Weights of a small GPT-style language model, trained from scratch on English Wikipedia.
Training: a variant of Adam for these matrices, 887M tokens, 3806 steps.
MLP neurons of a small language model. Each row is named by its layer, matrix (down: output weights) and neuron, and shows model dimensions 64-191. Each number is 50 + 12 x the weight over its row's rms, rounded and kept within 0 to 99.
After each neuron's rows, "raises" lists the tokens whose logits its output raises most directly, leaving later layers aside.

L4.down854:62 42 72 59 65 73 66 57 42 42 53 81 33 51 30 40 47 47 43 44 50 56 39 32 54 52 64 35 58 47 35 46 63 41 66 34 62 66 58 38 47 54 48 55 42 55 66 39 41 61 33 51 58 70 63 40 61 56 51 58 42 56 38 37 52 74 67 67 33 61 67 38 49 50 50 48 63 44 47 70 56 40 55 41 38 41 80 76 34 39 48 44 43 59 32 32 37 46 46 48 29 67 71 55 47 50 52 56 40 80 46 66 31 40 63 46 52 35 57 75 49 56 41 73 48 70 45 55
raises: "es", "ors", "e", "ions", "rum"

L4.down404:58 56 56 45 67 71 53 74 37 50 31 49 55 57 47 36 56 47 44 42 54 36 54 28 48 54 42 65 53 56 57 46 35 58 59 59 73 49 51 54 41 43 80 47 46 44 65 42 51 45 63 37 42 52 56 54 48 48 44 33 22 43 42 52 38 37 45 40 34 42 33 38 62 40 56 40 53 70 48 48 53 49 62 42 56 34 60 79 30 46 17 46 54 42 47 59 60 46 66 55 44 44 64 40 45 53 54 48 59 51 48 73 45 46 60 35 60 37 51 60 52 52 59 64 63 63 48 33
raises: "e", "es", "ei", " defeat", "ship"

L9.down949:59 63 47 69 51 21 54 31 52 27 38 50 52 67 58 46 61 50 59 66 62 73 55 58 31 65 48 46 47 70 37 50 49 61 71 42 37 61 52 48 46 45 58 52 27 59 35 60 43 60 54 46 41 49 35 66 41 41 39 25 72 32 46 61 50 55 35 44 63 56 58 51 52 36 19 32 60 29 43 47 36 58 52 55 57 41 48 56 58 55 61 57 42 57 68 59 37 58 75 61 66 49 54 49 49 64 38 69 63 54 55 19 59 32 51 55 23 58 77 58 48 64 36 41 41 51 30 67
raises: ",", "\",", "born", "),", " -"

L4.down1243:54 49 38 32 73 44 49 48 71 59 71 41 53 52 48 33 62 41 51 62 54 46 43 57 41 47 34 30 57 48 42 46 29 63 55 69 54 71 55 52 42 59 42 62 49 33 51 52 58 38 62 66 48 41 59 71 65 40 53 19 22 55 46 42 56 58 24 43 55 65 49 16 55 57 54 59 52 62 59 53 55 56 78 62 74 48 56 48 57 51 54 37 51 69 65 35 54 46 48 31 41 48 50 54 61 39 41 44 52 44 40 30 60 43 35 23 43 56 29 58 55 66 48 54 38 53 57 50
raises: "ec", "culus", "core", "oc", "lane"

L9.down819:67 35 37 34 56 45 53 57 59 60 76 54 38 57 51 49 57 29 57 54 56 39 58 52 55 47 51 65 40 24 30 22 52 81 58 56 63 57 60 67 64 54 55 58 49 60 64 39 52 68 41 55 53 29 57 57 55 55 55 71 60 47 50 40 50 28 44 52 57 47 50 37 56 56 49 70 52 52 69 49 40 50 43 37 54 54 58 55 38 49 32 46 58 36 59 45 58 69 33 53 52 53 59 52 49 31 32 48 53 59 48 64 50 63 16 58 68 34 49 66 73 36 47 40 62 62 45 53
raises: "ns", "ned", "gated", "ted", "fully"

L10.down1100:69 47 36 41 51 48 46 38 40 43 50 46 47 69 58 33 64 40 44 39 37 49 54 46 58 55 34 63 35 42 55 44 59 31 52 55 29 78 40 48 53 65 51 53 35 47 61 48 54 54 46 89 54 40 51 48 54 62 39 56 45 53 61 60 57 58 46 40 46 43 44 33 59 58 66 41 59 50 54 40 41 66 45 36 40 50 46 48 43 63 35 59 49 56 31 52 73 45 64 26 57 45 51 62 55 68 39 58 37 30 39 53 56 61 39 69 50 60 57 63 43 48 44 56 66 40 65 52
raises: " term", " office", " terms", " Congress", "ial"

L10.down707:49 50 49 56 51 59 30 48 66 46 60 59 33 52 52 49 49 38 52 47 46 30 46 41 52 57 46 65 53 30 47 53 35 61 70 33 28 56 61 44 46 62 30 42 31 59 57 51 48 51 37 60 47 46 42 44 48 36 43 32 82 55 54 25 62 46 72 43 41 68 43 69 45 39 78 59 46 46 52 75 32 51 58 41 49 25 62 30 42 50 42 51 48 49 71 50 38 60 30 54 44 43 48 64 44 45 61 55 53 50 64 43 59 60 68 55 48 72 50 40 61 54 60 39 44 51 44 61
raises: "ally", "ate", "al", "ates", "d"

L2.down856:49 51 49 55 37 69 19 79 59 55 41 57 55 44 53 39 36 30 53 46 41 51 47 43 35 38 50 41 56 28 66 61 44 57 46 53 20 35 33 40 51 29 65 47 38 65 86 43 54 66 68 41 47 35 46 32 54 43 36 51 47 42 51 50 57 41 62 37 50 50 62 52 49 58 50 58 52 38 43 63 40 48 60 44 55 46 70 54 34 35 43 68 49 42 66 43 47 47 57 45 45 52 63 67 43 36 52 41 27 44 51 48 51 45 70 45 37 40 71 39 37 51 42 57 50 61 44 39
raises: "al", "ally", "aria", "able", "alia"

L10.down494:51 63 70 50 54 47 51 60 47 48 54 39 48 46 30 64 65 40 56 59 68 48 45 76 49 30 50 40 47 58 37 75 44 39 49 34 28 47 56 52 45 58 40 38 54 30 72 58 57 39 49 41 54 65 45 40 54 29 35 61 58 57 45 39 41 43 45 42 44 43 68 24 29 22 53 37 51 27 54 63 60 72 44 51 58 55 56 58 55 38 33 38 33 42 45 54 50 49 51 45 46 36 54 42 64 32 66 38 57 39 49 34 56 59 46 43 39 34 40 52 43 45 52 65 44 62 58 44
raises: "me", "ing", "ed", "ü", "vel"

L3.down1259:78 28 46 69 45 54 45 35 23 57 64 53 62 48 37 54 56 58 53 48 50 51 75 32 39 43 62 46 23 55 38 51 47 59 68 62 40 50 64 48 51 53 59 53 34 38 60 56 36 59 44 58 28 52 71 36 47 49 67 49 39 40 49 46 65 73 54 62 72 39 75 38 56 46 53 54 46 58 64 63 57 58 51 63 51 78 47 66 47 41 52 54 68 43 39 32 52 19 53 48 21 75 49 63 52 34 55 52 11 56 24 62 48 42 50 13 45 56 51 77 38 66 47 26 50 45 28 36
raises: "es", "e", "les", "ement", "re"

L10.down249:34 61 64 45 57 53 39 52 69 40 40 53 58 61 53 38 58 46 59 53 36 59 58 68 57 33 68 58 72 52 46 61 58 63 44 36 65 54 47 48 63 58 49 22 50 48 48 54 35 47 50 40 90 54 57 53 38 32 61 60 50 52 47 49 49 50 62 29 50 40 45 43 54 39 96 41 37 39 64 50 52 34 40 59 48 39 63 30 26 62 50 34 67 52 54 54 74 42 53 46 27 55 61 50 55 44 61 61 40 47 59 46 47 25 28 66 52 67 28 59 31 34 82 49 70 35 55 47
raises: " IL", " MI", " GA", " AL", " DE"

L9.down1121:44 72 61 40 52 68 46 58 31 69 37 42 47 46 45 68 17 49 28 32 59 63 40 50 46 53 40 61 59 36 52 42 50 37 58 47 38 47 43 65 48 59 43 35 48 08 54 46 53 66 54 62 42 65 49 39 37 49 42 37 67 46 75 44 50 54 47 59 54 60 83 66 48 44 38 35 59 49 50 30 64 64 50 54 23 61 32 58 33 43 31 43 69 26 55 41 52 50 46 33 38 51 65 47 64 71 41 46 58 46 58 60 37 51 56 64 40 61 61 38 75 41 57 57 59 57 65 58
raises: " 4", " 5", " 11", " 13", " 6"

L9.down483:65 41 50 40 37 64 44 43 75 41 53 47 39 39 55 52 51 54 67 56 63 58 53 65 51 36 50 47 26 52 38 51 67 43 45 43 63 52 54 56 31 61 31 66 34 51 43 52 46 31 44 30 63 59 37 51 59 54 62 58 40 49 49 51 34 63 31 48 52 51 62 31 68 50 53 52 58 49 57 41 48 50 57 55 47 58 68 38 39 47 37 59 64 35 57 40 69 49 48 44 27 52 56 56 57 33 24 19 52 51 48 52 32 41 50 48 47 52 47 77 62 58 65 85 49 67 48 36
raises: "ns", "les", "n", "e", "es"

L2.down638:51 64 33 55 45 54 19 41 48 42 46 54 69 46 54 55 52 37 48 46 67 46 51 53 43 44 65 54 43 49 50 66 46 39 54 49 26 59 54 53 38 60 31 48 36 35 47 49 45 55 58 48 36 49 65 28 67 55 53 53 64 31 85 54 52 50 56 43 48 57 37 47 46 20 25 41 43 48 22 57 42 56 56 31 81 42 41 35 55 54 47 43 68 40 29 49 28 50 56 42 31 69 37 37 48 70 50 65 48 50 30 46 52 50 71 34 52 47 51 59 50 63 31 55 47 44 62 34
raises: "ping", "fo", "ped", "rite", "ding"

L2.down922:51 53 55 51 68 48 49 54 31 53 53 38 49 51 45 43 43 53 51 46 37 43 42 75 52 73 60 20 46 56 47 46 47 57 41 44 32 55 67 43 39 67 45 32 42 41 60 47 56 41 44 58 41 40 71 45 59 52 52 68 57 41 73 38 43 55 29 48 56 56 40 43 61 29 54 52 41 40 53 39 55 58 45 41 56 45 09 41 48 49 76 56 74 50 43 33 55 44 29 37 44 39 49 55 39 48 54 47 44 62 32 56 46 24 45 38 38 45 54 38 71 45 60 56 41 49 38 54
raises: "itude", "iber", "ations", "ás", "ling"

L9.down738:65 47 30 55 45 39 48 55 50 54 45 56 73 59 39 57 46 64 60 36 31 46 59 44 57 43 65 49 52 40 83 52 58 22 60 47 48 49 72 37 40 52 45 48 44 58 42 37 50 62 53 78 42 46 51 62 44 65 46 65 45 48 51 58 48 51 43 43 51 33 67 55 50 39 72 40 41 55 68 42 55 61 52 63 50 62 66 42 37 49 27 40 28 50 31 41 75 45 47 39 35 39 51 55 36 62 57 60 57 30 45 62 35 46 48 40 64 55 44 60 35 51 50 60 59 69 29 46
raises: " term", " terms", "mber", " name", "use"

L9.down752:62 49 52 69 53 54 55 68 51 57 35 66 64 63 52 59 52 61 73 53 56 60 46 66 50 65 64 45 55 62 42 43 40 58 61 63 54 39 60 59 57 59 34 37 50 67 55 45 62 49 42 61 40 54 42 51 36 59 43 31 64 47 83 55 59 37 50 51 72 45 47 45 49 41 37 46 76 29 36 48 64 34 71 53 69 36 51 54 56 57 42 51 36 74 61 34 52 44 57 25 33 61 50 62 30 73 34 51 63 62 53 44 48 45 40 60 25 64 42 59 37 53 33 47 43 64 32 67
raises: ",", "),", ";", " |", " 2010,"

L3.down630:61 60 63 30 46 57 59 63 48 29 49 75 48 30 31 41 56 54 38 55 50 52 47 68 38 43 53 58 65 30 53 37 62 66 67 58 47 46 52 46 52 52 45 34 58 26 41 59 48 47 35 38 58 45 59 40 52 51 63 63 43 28 40 66 45 58 61 38 43 48 49 61 38 37 35 55 30 32 59 59 52 40 50 49 42 56 39 53 71 60 47 57 34 53 26 50 56 55 59 65 40 46 64 38 57 65 42 27 76 43 32 56 48 51 67 46 52 40 33 46 47 55 70 52 57 35 57 25
raises: "ton", "tro", "tel", "tin", "dan"

L10.down1120:59 42 66 57 21 40 42 40 40 34 52 52 52 43 59 44 37 61 43 23 82 58 56 57 24 45 49 54 54 31 50 49 37 35 58 40 52 38 60 40 37 48 53 65 56 55 66 38 68 46 62 76 45 46 63 60 46 47 20 41 48 50 59 44 67 49 63 34 46 49 64 49 67 65 76 36 53 57 52 42 47 60 50 49 37 51 21 68 47 52 40 46 77 45 63 25 44 43 66 46 44 23 60 64 47 66 39 36 44 52 37 77 47 47 65 41 43 49 58 21 63 29 35 58 70 53 51 61
raises: " 13", " 12", " 27", " 14", " 11"

L10.down1035:44 51 35 56 45 35 64 49 57 49 53 29 43 52 51 45 41 41 33 66 42 56 59 38 55 58 43 66 32 65 46 43 48 44 40 51 39 48 52 52 51 61 44 41 36 66 73 65 31 51 37 43 58 53 58 48 27 46 37 47 59 55 73 63 57 48 47 60 30 51 47 48 45 26 30 48 57 22 47 48 66 40 48 55 62 52 43 44 48 60 62 72 33 44 57 49 38 47 48 56 31 45 33 40 41 74 62 44 59 63 50 49 54 56 58 43 52 56 59 34 29 53 38 53 51 49 38 67
raises: ";", "\";", ",", "*;", ");"

L7.down108:70 55 35 57 44 55 53 26 53 44 77 30 43 48 38 55 29 42 73 57 51 42 58 47 50 41 55 44 62 35 59 35 54 46 53 56 55 44 77 56 42 48 46 68 54 51 48 46 55 46 42 57 52 20 46 34 49 38 60 56 30 41 69 52 46 43 47 36 57 32 68 62 32 37 46 45 75 35 33 49 78 71 50 35 39 66 63 68 43 46 53 48 37 60 57 09 59 41 56 55 36 54 39 58 41 55 60 60 44 49 61 53 36 45 58 24 50 63 56 54 52 40 60 49 55 43 37 37
raises: "led", "e", "es", "els", "ked"

L9.down404:43 76 49 77 40 49 52 77 42 34 44 45 77 45 50 26 37 46 59 38 43 68 44 52 61 53 44 50 50 52 41 40 63 64 37 54 48 38 46 60 28 46 32 49 35 59 78 29 43 56 62 63 48 62 54 30 67 47 50 44 55 61 32 43 69 47 31 49 53 58 24 41 22 00 10 68 31 56 56 41 37 31 32 38 70 56 68 69 57 61 42 55 43 58 46 43 66 39 42 34 43 54 43 67 49 47 48 47 60 47 62 61 38 42 62 49 55 33 86 58 37 48 35 46 46 48 45 40
raises: "ping", "ing", "ped", "les", "ning"